python train.py --n_layer=15 --vocab_size=8192 --norm="rmsnorm" --positions="rope" --rope_base=500000.0 --bias="none" --init="normal" --init_std_up=0.039 --lr_head=0.0185 --grad_clip=1.0 --warmup_steps=304 --decay_fraction=0.685 --final_lr_fraction=0.0 --steps=4719
MLP neurons of a small language model. Each row is named by its layer, matrix (gate and up: input weights) and neuron, and shows model dimensions 48-175. Each number is 200 + 40 x the weight over its row's rms, rounded and kept within 0 to 999. A neuron's up and down rows have the sign that makes its largest values positive.
After each neuron's rows, "fires in" lists the words (lower case) most often at its 100 highest values on Wikipedia text that the model never trained on.

L3.gate32,273,184,262,196,196,144,286,241,198,212,180,129,255,163,200,265,218,128,268,276,160,168,212,220,213,211,245,238,194,235,178,151,209,203,198,218,208,180,209,255,185,164,226,203,230,174,178,160,173,153,256,160,209,121,100,136,140,91,238,203,233,168,160,207,201,223,153,188,162,212,227,248,154,225,172,206,224,163,174,183,169,180,212,208,144,174,222,254,199,105,146,278,191,179,280,200,259,211,223,205,179,182,243,223,115,167,189,224,200,269,186,219,258,243,187,103,179,231,275,188,158,276,144,215,238,188,233,142
L3.up32,160,263,226,207,205,165,199,225,202,164,186,170,124,173,217,91,140,173,198,208,143,209,181,217,188,154,142,200,227,238,187,219,114,245,211,199,236,186,130,273,197,212,147,220,237,296,175,221,155,150,162,193,217,174,147,128,80,170,224,254,213,204,260,202,212,247,138,234,224,181,198,136,196,141,170,215,169,155,215,208,265,236,211,189,105,162,150,175,182,203,207,242,167,238,191,251,220,198,230,169,240,235,203,192,232,211,277,212,188,206,157,193,269,227,209,175,143,228,278,189,199,243,177,186,178,216,242,155
fires in: "of"

L8.gate51,146,235,284,277,266,189,164,231,248,158,147,243,188,125,119,152,204,270,254,215,191,184,202,226,179,176,238,178,221,229,240,151,150,142,198,122,179,98,176,172,257,215,154,190,164,280,190,239,275,156,243,195,192,130,116,204,219,200,211,186,183,280,249,209,203,210,227,282,159,135,145,246,208,279,237,178,197,240,240,213,199,209,180,149,198,142,211,222,252,195,162,195,159,153,187,145,201,240,184,227,217,188,194,171,193,166,132,271,132,191,127,207,144,162,188,208,182,213,143,159,244,160,159,184,169,257,187,146
L8.up51,230,167,246,245,197,223,202,189,224,85,278,268,190,217,230,157,232,194,201,253,225,240,228,188,180,222,252,212,212,241,234,186,205,138,194,166,198,179,223,214,169,136,231,223,152,237,209,130,264,180,175,256,140,219,210,218,193,178,293,181,159,183,212,177,209,224,138,233,126,197,169,160,149,234,232,258,154,242,213,236,238,193,218,148,199,265,206,139,152,227,138,117,229,127,182,208,224,229,173,256,257,168,142,195,209,233,198,230,114,208,153,198,173,230,252,108,170,201,198,150,155,239,183,189,193,219,155,243
fires in: "to", "in", "into", "from"

L4.gate222,189,161,131,150,279,183,195,196,225,223,166,147,193,206,185,170,168,183,216,289,197,197,161,202,247,165,165,173,230,216,176,174,177,98,229,244,245,213,173,136,250,172,204,246,208,245,138,161,173,168,237,158,215,171,166,237,101,143,159,228,174,152,146,209,212,210,225,228,180,241,245,152,92,230,167,182,162,259,217,218,191,189,163,197,143,217,146,215,246,157,224,182,232,185,273,169,233,196,157,203,205,166,209,173,285,196,231,195,226,242,201,166,138,175,142,226,187,239,188,222,256,253,200,179,219,215,228,220
L4.up222,149,180,161,232,198,243,186,267,210,116,185,220,177,166,190,179,177,175,212,226,175,171,191,201,198,183,129,218,212,155,140,155,163,195,193,172,220,176,194,195,193,204,209,173,256,248,255,158,201,218,171,201,258,263,202,148,191,184,107,229,157,172,209,223,202,286,177,138,156,306,207,249,208,221,224,151,199,181,252,198,296,265,172,217,244,227,165,224,217,190,228,159,174,194,155,164,160,193,200,281,180,206,280,216,191,244,209,140,212,168,221,167,123,253,226,169,175,217,157,299,227,216,191,128,248,228,271,191
fires in: "all", "most", "his", "many", "other", "both"

L2.gate226,223,133,271,273,207,144,193,276,119,188,235,162,193,225,254,233,161,170,207,174,218,178,217,205,298,198,200,227,198,230,219,186,230,224,189,155,243,234,213,227,133,179,192,183,143,181,202,217,165,169,186,213,168,206,164,239,210,197,186,260,184,211,291,231,191,213,229,206,210,226,230,178,121,171,245,212,201,270,177,185,184,213,205,106,86,197,189,208,165,157,205,164,286,189,228,214,226,275,201,166,142,272,279,176,226,224,189,187,215,241,201,205,201,226,257,196,147,211,133,184,219,137,172,251,181,255,184,186
L2.up226,206,157,228,173,158,262,122,192,225,236,219,140,199,218,102,171,193,155,194,291,236,229,166,238,201,156,225,161,202,251,259,205,257,169,159,179,207,219,208,183,196,185,172,178,185,163,163,167,207,185,213,220,233,155,108,175,273,255,195,185,238,184,188,190,154,222,199,205,228,201,268,171,221,184,173,163,142,222,161,149,154,221,127,192,193,241,187,158,211,245,213,179,260,240,167,160,255,211,77,174,153,215,225,192,181,197,316,233,131,240,181,220,196,216,279,155,189,191,250,236,183,244,212,261,178,280,188,196
fires in: "to", "into", "lantern", "from"

L2.gate244,241,210,286,242,248,217,220,106,155,281,208,185,213,140,215,152,187,263,126,170,260,221,142,265,175,188,192,256,170,160,162,193,78,142,129,239,183,157,198,174,126,244,204,231,192,251,203,175,161,170,224,200,228,158,89,216,183,185,208,180,193,208,226,205,156,169,207,178,215,204,244,185,148,182,130,243,212,218,128,236,139,236,187,207,171,187,247,211,285,127,186,251,214,198,158,234,206,239,205,214,179,188,226,185,200,261,187,309,201,160,203,166,161,216,121,207,136,218,176,209,216,181,216,225,189,256,170,228
L2.up244,240,202,217,171,125,217,127,233,236,227,112,104,189,208,171,157,158,242,181,219,240,230,140,186,143,184,194,144,170,212,133,166,183,183,122,180,175,305,251,259,229,167,246,239,219,190,215,214,191,125,244,209,215,138,197,240,188,258,285,211,258,162,226,162,210,182,199,189,139,196,218,264,194,171,244,199,161,191,155,275,245,208,164,157,227,206,180,224,313,192,123,164,165,215,173,161,181,172,158,186,206,198,212,171,210,216,251,325,198,220,157,176,263,204,142,212,184,209,233,219,212,172,193,194,218,203,235,248
fires in: "of", "fish", "roland", "bofedales"

L4.gate406,177,143,188,217,263,149,249,212,277,149,143,229,203,138,180,222,198,244,255,186,210,189,171,218,220,175,136,212,189,198,234,199,218,205,208,158,180,167,213,231,218,234,263,289,276,223,199,175,211,268,191,251,177,219,204,189,121,196,206,229,224,223,265,180,115,201,255,220,229,183,198,177,215,193,158,196,215,127,213,143,185,241,180,242,176,232,153,189,142,189,208,142,122,168,209,236,145,205,122,183,171,239,194,184,180,186,247,258,264,195,224,152,184,237,231,271,189,187,137,250,192,223,253,177,295,184,233,272
L4.up406,102,191,223,244,205,155,193,132,173,152,203,226,131,159,212,190,137,265,206,270,174,211,187,203,255,274,236,212,197,209,182,202,193,266,224,173,184,142,237,171,271,208,207,244,205,213,192,110,179,196,165,189,204,148,184,160,205,177,99,145,299,183,174,215,159,184,259,255,266,196,236,216,227,215,145,220,191,236,205,202,156,210,138,273,207,225,245,239,178,245,190,196,198,255,265,155,218,104,181,216,166,265,225,166,198,284,256,128,186,138,176,207,170,195,222,229,201,212,228,238,86,216,172,163,210,194,189,274
fires in: "of", "on", "for"

L6.gate136,174,240,173,262,222,207,259,169,209,184,248,212,264,141,145,261,209,170,212,187,151,167,134,259,189,177,301,252,167,175,215,178,201,197,278,194,192,248,264,146,217,142,184,211,203,243,218,170,229,213,162,216,176,153,233,184,183,179,188,226,218,208,130,174,171,304,249,192,181,241,176,225,179,208,288,165,196,140,218,156,214,226,220,246,196,148,226,263,246,182,216,188,194,263,233,130,206,219,238,230,206,137,187,222,132,221,170,211,182,167,168,200,260,238,199,246,174,209,239,199,267,150,167,275,152,240,195,199
L6.up136,216,141,154,157,162,109,274,216,191,193,182,155,207,159,274,183,200,257,242,166,109,243,186,229,200,230,184,239,190,188,177,175,258,182,217,200,181,213,166,192,168,271,150,163,144,223,206,187,179,235,242,167,233,198,153,247,200,88,157,255,188,181,150,181,248,204,168,207,167,170,246,190,171,237,153,245,220,225,196,144,210,186,186,99,213,133,202,182,236,211,247,167,237,264,178,172,218,220,223,215,202,195,198,218,231,233,173,171,191,170,193,212,189,228,165,252,117,195,167,228,201,145,204,158,177,263,183,230
fires in: "of", "hapoel", "upon"

L4.gate417,208,191,146,159,222,203,239,172,219,132,149,213,173,202,157,268,156,197,186,271,201,189,178,150,140,206,140,260,201,160,225,196,241,199,216,119,198,174,139,175,195,205,193,218,264,209,157,191,282,244,215,249,201,235,257,234,183,237,127,211,182,187,229,207,148,212,248,242,145,178,270,211,239,193,156,153,195,265,160,128,193,239,174,171,136,215,216,198,177,141,234,235,169,160,260,114,256,114,300,158,161,182,156,209,144,190,154,145,176,213,228,177,114,213,298,187,167,200,168,214,203,167,251,196,208,224,153,213
L4.up417,126,201,256,238,207,169,201,243,196,181,224,208,182,231,157,109,216,210,235,198,197,238,232,271,153,156,159,133,209,199,236,190,128,204,179,209,248,158,192,224,266,264,257,257,200,169,169,103,228,210,190,197,187,181,280,168,220,177,147,218,249,217,208,156,211,225,216,245,187,223,223,191,187,191,199,181,173,208,176,213,164,175,121,150,206,130,226,167,131,235,234,240,208,235,180,269,240,152,114,85,184,155,227,161,131,233,223,182,142,156,230,222,141,132,143,174,187,228,165,176,241,170,214,172,177,254,263,226
fires in: "on", "in", "about", "than"

L2.gate123,239,283,241,161,207,232,198,203,235,223,180,159,164,178,211,184,193,158,135,219,190,162,204,246,261,131,139,174,205,196,193,247,223,218,147,163,160,160,214,227,199,223,106,185,188,195,208,208,185,247,235,221,248,213,200,261,200,261,179,117,136,168,216,212,158,211,213,184,272,136,217,203,121,198,198,156,171,170,242,218,144,175,159,153,221,230,248,267,233,235,220,209,179,220,280,252,235,213,188,169,260,190,217,100,161,245,110,167,199,247,180,140,235,163,254,255,185,130,176,195,210,174,197,212,168,188,259,221
L2.up123,160,176,118,231,316,217,149,142,190,244,181,218,241,143,165,182,204,192,198,255,187,223,172,250,193,218,220,186,285,155,318,210,156,191,215,252,228,219,147,314,189,273,202,245,177,110,153,193,206,190,190,235,200,241,139,198,218,200,200,128,227,182,250,165,204,213,184,187,180,148,190,126,231,177,217,250,220,180,184,166,214,194,233,164,275,250,187,283,198,115,253,130,164,158,210,211,167,190,242,183,231,187,165,194,200,194,178,227,209,214,144,128,96,227,221,274,207,170,235,202,167,225,236,208,208,214,264,244
fires in: "9", "2009", "90", "94", "96"

L11.gate96,187,138,211,136,164,125,195,242,151,235,270,209,151,166,226,201,267,220,229,211,314,172,109,227,238,181,224,217,183,155,221,216,214,227,217,233,269,120,242,197,198,271,102,174,205,194,249,140,203,248,196,200,147,223,237,229,121,220,271,263,178,249,227,179,174,228,234,215,189,123,169,244,203,185,220,181,145,250,243,173,220,212,205,223,215,188,188,196,199,167,190,236,194,195,158,216,201,187,189,215,220,218,235,177,144,219,168,279,185,182,184,209,241,184,206,152,117,209,155,177,168,221,277,159,246,152,168,232
L11.up96,156,177,204,206,244,216,209,202,142,212,284,158,125,151,136,212,243,140,274,244,192,204,181,192,180,222,250,302,188,166,137,244,211,181,245,188,167,234,172,252,198,205,279,168,208,188,217,217,125,177,158,170,245,168,180,213,136,210,170,243,209,157,201,188,200,216,251,177,185,148,164,234,186,191,141,133,256,170,245,289,190,151,182,216,175,218,205,194,238,261,207,229,211,216,226,284,162,254,219,234,196,190,230,180,224,216,198,233,178,213,204,129,136,171,211,285,255,215,201,254,175,243,240,198,224,131,227,253
fires in: "he", "well", "has", "she", "who"

L6.gate246,122,198,175,236,281,199,202,209,256,198,157,225,265,163,203,224,169,167,172,203,208,196,95,198,284,172,229,160,203,168,222,194,190,146,137,186,169,94,224,259,142,222,136,239,247,169,197,173,219,221,203,180,183,233,215,142,209,214,211,275,87,190,218,215,143,218,221,197,180,233,240,160,125,164,155,151,156,186,208,222,212,287,212,167,150,91,146,215,156,147,198,153,231,179,218,210,178,207,263,189,157,196,242,199,241,162,194,210,173,166,203,191,236,239,179,183,162,234,150,237,187,146,296,215,247,194,207,199
L6.up246,197,176,205,165,120,173,162,151,164,267,262,177,188,144,281,235,208,151,275,171,172,186,254,187,169,195,174,192,194,238,240,212,245,204,212,118,231,176,236,199,193,157,229,169,128,171,171,165,202,192,230,251,203,279,261,184,134,206,186,258,206,278,217,249,207,201,282,129,147,193,206,181,222,288,119,158,196,233,198,165,272,173,199,183,257,190,184,247,210,177,205,164,190,120,204,203,233,213,237,182,190,99,191,159,238,277,195,142,115,238,233,211,241,205,187,178,206,137,165,180,167,164,227,250,189,261,146,232
fires in: "between", "of", "both"

L8.gate196,220,253,212,172,277,224,247,192,187,156,179,170,217,247,242,163,111,177,186,178,238,171,175,186,154,209,219,210,278,182,158,195,194,165,199,202,151,194,258,215,284,171,144,171,181,219,210,160,158,117,240,189,185,165,180,182,198,166,247,112,97,167,195,229,226,219,263,234,211,230,224,256,191,208,177,194,277,178,253,215,228,184,106,184,220,165,229,248,162,208,154,206,270,139,250,161,193,203,268,131,176,153,192,199,120,248,147,259,162,216,140,180,240,256,180,175,203,187,235,201,235,194,135,185,195,233,261,201
L8.up196,158,180,171,153,241,205,149,227,224,178,272,153,230,206,167,176,211,166,155,170,315,238,144,130,160,184,211,230,144,152,123,241,181,231,153,167,173,204,201,179,158,154,152,101,237,180,213,194,202,214,193,260,183,226,215,203,171,175,202,213,122,199,207,223,211,191,211,266,155,218,194,223,164,213,176,131,111,170,211,143,159,212,226,249,177,202,188,183,294,131,275,101,191,167,256,171,141,121,173,221,165,181,181,202,221,162,222,230,252,200,229,229,123,186,217,124,220,131,258,190,242,209,163,164,144,153,199,195
fires in: "of", "during", "among"

L2.gate68,235,161,183,148,240,182,207,200,219,179,198,146,199,231,201,187,133,226,247,181,119,144,142,219,142,170,188,159,209,167,207,143,312,212,254,223,296,163,190,173,221,95,230,168,222,240,177,195,215,289,207,203,275,167,224,225,305,263,273,221,295,218,156,208,187,232,221,228,211,143,215,283,188,262,186,252,162,171,221,208,199,211,240,185,140,201,208,207,219,216,189,243,116,166,141,165,201,185,195,180,257,164,176,200,169,158,219,257,225,180,179,148,172,181,164,213,210,231,198,214,231,121,237,222,167,223,240,176
L2.up68,200,209,168,224,176,143,138,245,173,225,122,218,236,214,240,226,279,181,242,184,192,135,243,170,191,140,151,155,183,177,136,234,178,115,181,249,198,190,206,216,224,102,227,146,145,265,192,229,145,225,253,127,173,128,197,168,200,118,226,186,181,231,204,158,166,166,166,249,208,197,193,253,160,186,186,234,220,160,178,221,262,155,203,216,152,174,168,179,169,222,107,210,238,166,244,177,148,146,210,130,183,196,212,220,212,182,186,124,244,203,181,238,201,257,75,217,224,201,253,217,184,277,135,189,212,241,168,234
fires in: "it", "there", "on", "heat", "audrey"

L2.gate164,272,179,266,144,158,107,253,124,185,195,196,170,172,194,206,159,227,233,188,229,204,206,267,220,204,166,176,285,178,225,220,249,143,169,185,155,217,125,233,214,169,230,119,217,125,196,158,214,233,219,199,194,196,235,166,138,152,173,182,179,162,186,246,245,170,193,189,204,211,191,231,123,160,176,206,204,227,197,221,186,164,179,154,189,203,249,180,260,116,140,226,189,169,170,152,171,258,203,194,198,254,222,192,191,210,217,179,181,186,296,209,173,219,200,200,182,213,307,163,191,157,192,251,272,229,148,243,150
L2.up164,177,204,235,171,169,195,219,225,233,165,197,222,143,198,194,219,217,187,198,176,202,173,256,221,187,200,191,159,164,243,240,284,171,261,188,150,245,164,247,150,222,265,205,179,224,211,230,238,119,235,194,169,228,220,156,152,198,185,240,77,130,191,214,172,227,226,149,243,204,246,284,245,178,148,148,113,251,139,294,283,215,122,161,233,167,165,220,191,174,196,230,157,259,195,227,219,187,236,234,256,208,150,242,190,211,245,164,222,159,280,268,174,279,191,131,180,185,243,235,221,187,190,142,216,228,214,108,224
fires in: "to", "from", "life", "into", "kumbhoj"

L9.gate41,171,192,239,195,243,153,210,198,199,200,235,227,203,253,236,200,221,211,226,180,159,131,198,282,284,204,187,159,205,200,221,184,205,222,254,150,232,202,200,200,203,198,201,241,267,241,195,256,149,181,115,247,198,128,143,184,144,169,245,183,187,244,154,193,171,184,294,234,171,59,172,238,154,198,230,161,251,203,222,217,254,223,201,211,154,179,181,216,224,246,170,224,174,251,176,196,192,136,167,231,274,242,260,106,158,181,221,221,162,194,152,114,148,166,240,195,249,223,182,235,175,195,167,187,168,254,204,171
L9.up41,235,171,178,210,248,194,204,181,186,169,177,192,264,182,192,189,222,181,186,171,209,165,178,206,171,167,211,126,200,239,220,206,221,194,141,177,162,248,236,197,165,273,195,193,181,204,190,237,226,200,277,241,181,224,164,173,173,175,205,151,157,206,164,241,166,227,298,287,188,240,199,292,169,224,213,234,250,217,178,239,204,338,178,214,252,118,214,228,176,161,187,134,218,188,248,188,175,132,190,170,211,189,213,243,209,179,227,224,97,195,110,199,202,228,191,125,231,205,157,127,229,160,151,177,302,195,192,145
fires in: "after", "during", "following", "in", "to", "as"

L2.gate67,221,143,222,141,197,140,216,150,262,220,156,155,198,222,218,183,184,254,232,339,188,149,258,218,230,144,173,224,235,213,252,194,202,209,284,255,163,164,235,175,66,167,303,270,216,143,254,207,188,162,183,227,231,213,160,273,166,210,205,171,194,184,212,153,208,182,193,246,182,139,210,174,207,176,158,262,225,171,177,232,247,199,173,157,191,98,210,198,251,177,202,181,203,165,197,209,238,229,264,252,157,248,193,195,152,241,202,238,198,206,177,160,210,157,213,218,202,274,183,107,241,225,173,285,224,193,195,214
L2.up67,184,224,178,195,70,127,169,196,196,211,221,237,253,209,190,145,156,145,157,196,235,205,237,251,274,212,185,240,185,157,198,163,186,143,155,181,160,164,205,206,191,177,284,232,245,177,240,233,186,155,193,254,144,242,169,177,270,286,217,168,230,256,221,225,211,204,183,249,233,173,208,239,198,204,140,190,203,162,228,145,207,149,156,235,138,173,225,177,223,220,147,221,190,167,167,167,197,180,226,183,225,238,222,229,247,255,267,298,130,244,160,182,151,248,191,213,212,226,153,229,193,225,230,172,172,243,129,271
fires in: "an", "a", "another"

L4.gate259,268,207,196,178,254,221,164,146,190,178,160,188,207,204,200,225,176,218,244,152,250,205,228,156,208,118,209,167,238,193,191,115,260,143,185,233,213,172,210,186,75,154,210,173,190,197,192,214,175,135,214,205,295,222,240,175,174,203,157,195,168,144,224,190,182,193,196,213,218,223,177,263,141,181,209,154,197,165,153,198,202,179,156,163,188,162,256,187,154,135,229,142,205,216,227,231,291,209,215,237,169,224,266,136,159,193,211,253,168,230,242,229,233,154,193,210,204,217,161,226,229,256,214,268,214,254,215,172
L4.up259,202,234,154,242,268,260,186,212,220,200,137,152,231,186,304,219,198,157,183,181,189,159,202,155,189,138,210,167,200,279,234,139,227,205,214,180,165,260,234,239,134,193,211,187,183,138,131,301,184,198,171,163,221,152,222,110,231,224,291,228,175,212,229,203,211,197,174,199,215,177,194,230,170,309,198,120,218,179,189,211,225,310,167,206,286,197,171,180,207,179,169,184,176,243,228,162,248,203,223,163,202,187,213,225,233,128,200,201,239,184,161,183,267,221,176,216,247,221,257,193,192,199,164,225,272,253,244,158
fires in: "by", "year", "its", "genus", "since", "to"

L3.gate120,200,179,285,175,223,146,199,203,179,235,238,223,317,251,193,179,213,211,234,246,218,215,226,148,215,193,151,187,278,245,180,129,265,138,166,149,144,193,316,208,193,162,134,245,241,208,248,216,232,218,235,202,217,190,182,122,142,220,135,136,205,280,224,258,188,176,200,194,217,170,148,184,263,158,197,266,233,198,199,178,173,216,222,165,204,184,218,267,206,237,214,225,155,153,208,165,215,235,180,246,199,170,224,166,158,92,178,200,190,220,184,161,125,190,186,216,158,258,171,258,192,197,190,294,223,191,209,235
L3.up120,190,173,202,180,216,181,170,210,172,179,186,218,200,300,204,220,263,242,186,215,194,215,188,148,175,191,104,170,247,185,177,134,268,132,176,220,187,190,182,150,197,119,212,187,182,217,204,259,143,171,144,141,217,263,184,189,213,186,248,268,201,158,165,255,245,186,261,207,227,161,176,211,200,169,278,239,139,195,179,228,177,264,178,147,184,218,237,147,264,175,133,257,272,136,224,205,149,248,125,237,164,205,226,172,239,166,137,169,226,137,166,210,145,218,139,186,230,176,138,237,150,169,159,219,249,225,220,256
fires in: "one", "bruin", "last", "head", "deas"

L9.gate30,182,145,209,233,201,163,236,235,181,225,162,201,225,149,231,176,229,166,245,257,230,203,222,210,149,166,170,184,302,133,192,184,233,129,226,184,203,159,255,280,249,190,205,240,152,203,178,190,286,185,136,204,194,194,80,89,211,183,218,197,133,201,210,191,147,194,192,145,117,206,197,210,123,184,232,178,211,240,152,217,101,167,221,173,179,179,190,261,221,141,219,200,251,154,201,190,210,212,149,207,170,232,217,206,133,227,182,157,158,200,195,168,211,183,154,204,224,190,203,128,193,52,171,249,213,254,150,215
L9.up30,148,194,229,231,140,242,175,226,190,211,205,135,262,233,256,135,218,204,197,279,161,155,170,113,272,195,237,249,226,246,214,209,134,175,276,195,207,191,191,204,260,206,168,215,195,160,282,260,226,222,219,203,144,175,218,143,206,216,232,182,188,136,318,154,233,232,166,226,241,246,189,225,139,229,191,249,215,167,189,316,207,185,185,246,183,160,204,235,259,254,191,223,213,252,268,229,157,263,158,178,258,221,177,261,179,127,243,161,191,240,207,177,241,166,214,160,205,216,184,219,179,221,134,193,190,277,164,282
fires in: "s", "of", "into", "the", "to", "from"

L4.gate502,168,216,263,171,269,147,225,239,157,109,172,247,191,243,293,175,218,246,203,209,195,174,207,225,215,156,203,247,201,170,252,249,228,225,163,150,183,156,214,211,224,164,264,250,226,190,217,158,270,191,196,232,250,318,173,218,207,192,167,242,212,197,171,243,207,234,207,222,227,245,167,163,188,200,150,216,217,251,311,168,212,252,203,188,192,119,231,172,273,219,222,181,236,182,262,236,171,108,208,174,163,219,189,142,145,181,174,225,243,183,209,241,151,132,194,279,144,265,202,205,180,238,237,204,272,226,129,249
L4.up502,170,215,203,192,185,150,187,203,179,168,168,153,205,248,220,154,139,227,145,218,160,187,191,213,258,220,181,240,194,192,195,232,158,288,195,214,219,164,197,213,230,168,192,167,173,194,188,181,131,182,156,266,207,189,161,166,271,146,177,288,197,281,165,196,209,169,167,190,158,242,205,175,145,268,231,238,152,214,190,247,263,201,303,179,125,240,155,230,171,184,162,176,108,126,241,189,178,207,237,202,231,200,201,118,229,215,136,112,181,219,108,202,164,220,160,245,199,187,226,198,253,220,153,214,201,204,247,171
fires in: "to", "of", "tool"

L10.gate414,121,210,237,217,261,175,165,159,142,165,192,203,185,218,179,213,163,186,244,259,244,139,155,164,228,232,200,187,237,242,211,214,196,167,266,171,205,210,216,201,231,145,133,267,216,200,141,239,213,223,179,263,192,240,212,172,267,170,233,245,192,154,157,214,238,153,284,270,170,207,259,250,183,260,156,207,226,200,139,142,179,181,257,200,279,196,161,225,214,185,226,195,206,231,204,174,271,88,208,218,161,184,224,155,155,137,166,229,153,159,165,215,198,202,287,171,214,248,263,195,210,161,218,227,217,251,165,197
L10.up414,256,163,138,181,239,208,228,294,303,198,164,213,139,213,193,274,209,211,271,215,194,199,129,216,112,205,188,185,204,229,239,200,178,190,209,240,145,232,197,186,192,148,189,292,297,145,196,299,231,243,192,199,174,189,175,193,191,231,177,200,210,127,315,201,182,200,210,153,186,255,171,205,255,210,217,202,191,193,189,219,274,208,184,210,220,250,198,159,217,203,145,257,217,233,249,172,187,146,231,203,186,206,128,268,198,206,242,209,183,188,166,196,172,172,177,145,174,200,216,164,201,245,126,235,185,236,188,293
fires in: "there", "at", "very", "on", "due"

L6.gate128,228,242,229,214,243,186,285,181,233,180,262,218,290,164,147,170,279,223,200,189,183,217,178,174,142,143,276,181,246,120,166,246,210,242,256,186,185,177,270,254,188,218,179,246,151,192,246,146,217,191,216,194,289,202,167,229,206,197,255,162,209,245,194,145,238,234,177,236,167,224,150,279,208,205,176,156,225,209,190,219,139,272,167,202,188,205,155,256,155,205,125,187,160,106,227,189,185,220,161,218,255,211,228,217,145,244,254,186,197,178,260,186,274,187,209,199,202,192,217,208,206,189,174,130,206,285,104,235
L6.up128,162,247,222,205,221,186,213,243,196,222,184,182,204,189,226,198,144,188,213,203,230,204,245,229,185,200,226,172,207,184,60,178,181,214,155,160,151,121,181,220,107,229,209,140,228,240,144,205,237,147,204,189,172,216,125,243,124,162,282,139,112,196,180,294,187,150,164,175,253,189,191,147,219,137,216,160,156,192,148,140,156,176,207,278,122,214,247,236,276,139,172,148,265,232,221,208,225,163,209,200,193,199,181,194,197,171,175,216,197,223,210,149,139,139,129,203,175,236,167,195,283,136,188,199,199,186,261,255
fires in: "of", "name", "to", "term", "surname"

L8.gate382,174,216,191,234,147,148,245,169,147,179,175,250,222,136,225,156,189,191,289,171,358,160,229,204,296,167,199,230,186,199,174,170,203,105,143,198,229,204,189,164,263,268,227,210,199,204,222,188,205,216,112,164,255,167,225,195,180,194,208,221,145,151,204,217,180,163,266,271,172,174,173,218,236,182,177,237,159,191,262,169,246,161,272,201,198,150,194,199,226,220,135,191,249,144,172,221,247,156,186,269,189,214,208,161,142,240,260,219,177,159,199,179,198,169,208,175,210,200,246,226,214,237,223,220,167,288,176,149
L8.up382,164,208,162,156,232,230,100,269,113,186,289,199,156,162,163,228,166,264,182,166,229,228,137,223,199,263,204,237,221,205,244,222,160,261,202,162,252,200,202,194,232,268,142,210,174,215,200,181,229,204,247,223,178,152,161,195,135,157,199,132,169,178,216,204,313,197,164,225,273,206,189,187,225,222,167,231,152,295,253,184,241,185,148,232,153,222,213,208,242,172,155,275,178,203,198,185,236,205,272,163,212,206,232,215,236,205,258,205,188,239,179,97,234,178,224,155,212,242,218,144,187,249,269,246,175,226,328,164
fires in: "back", "at", "off", "near", "on", "to"

L6.gate120,207,186,183,252,159,195,199,241,258,181,273,178,158,212,186,228,189,207,64,237,206,179,181,177,191,124,184,232,169,209,171,250,218,173,128,165,227,167,245,221,217,186,266,266,273,206,225,181,184,129,260,132,205,206,135,191,134,229,252,236,118,130,236,136,160,179,225,194,200,163,162,179,203,220,227,186,140,176,188,224,166,147,219,155,167,175,162,179,121,189,163,200,241,139,222,215,243,182,169,232,171,216,155,241,206,219,195,187,195,188,156,249,209,142,219,289,224,187,204,242,113,262,130,219,181,189,226,184
L6.up120,174,294,169,209,215,245,134,236,179,219,157,164,194,219,157,259,209,200,193,182,255,206,152,226,264,236,263,179,244,215,249,187,170,147,129,158,221,149,237,238,165,196,233,251,195,176,178,194,184,218,237,158,210,171,244,195,275,198,217,130,139,207,226,256,184,170,202,261,139,151,178,197,272,127,183,173,221,188,206,177,177,237,194,210,230,211,120,163,211,219,251,148,260,256,201,206,227,146,188,227,252,275,240,182,160,106,196,256,170,184,233,196,198,222,198,213,236,272,185,193,252,192,258,171,169,203,267,261
fires in: "a", "out", "died"

L6.gate393,197,179,208,161,240,205,192,235,157,143,189,108,170,152,183,145,221,149,259,167,209,180,143,170,205,168,184,171,168,135,248,150,162,245,209,209,291,201,254,187,135,227,223,189,232,127,232,189,241,224,259,168,251,195,151,163,167,218,240,196,176,242,176,169,181,190,148,229,221,189,246,234,198,77,197,227,174,209,185,167,232,159,271,197,168,200,263,174,145,206,229,190,208,129,183,167,202,162,179,262,202,227,205,189,139,178,232,226,111,173,171,224,176,231,160,191,153,157,194,194,166,206,179,213,260,220,319,168
L6.up393,210,198,263,263,192,194,202,191,225,121,289,182,193,226,262,178,205,210,194,187,251,171,226,162,245,259,241,170,204,251,193,249,240,204,277,259,229,234,254,192,229,198,191,113,123,217,167,204,199,257,154,196,240,191,191,163,228,142,231,198,172,208,247,182,249,185,218,114,216,212,235,154,209,201,223,195,172,229,261,192,245,214,151,228,163,205,206,220,201,208,198,183,223,271,209,194,205,173,145,88,163,202,191,247,247,191,193,167,218,164,249,168,252,229,264,208,155,306,274,191,210,263,170,169,263,207,210,214
fires in: "in", "of", "league", "championship"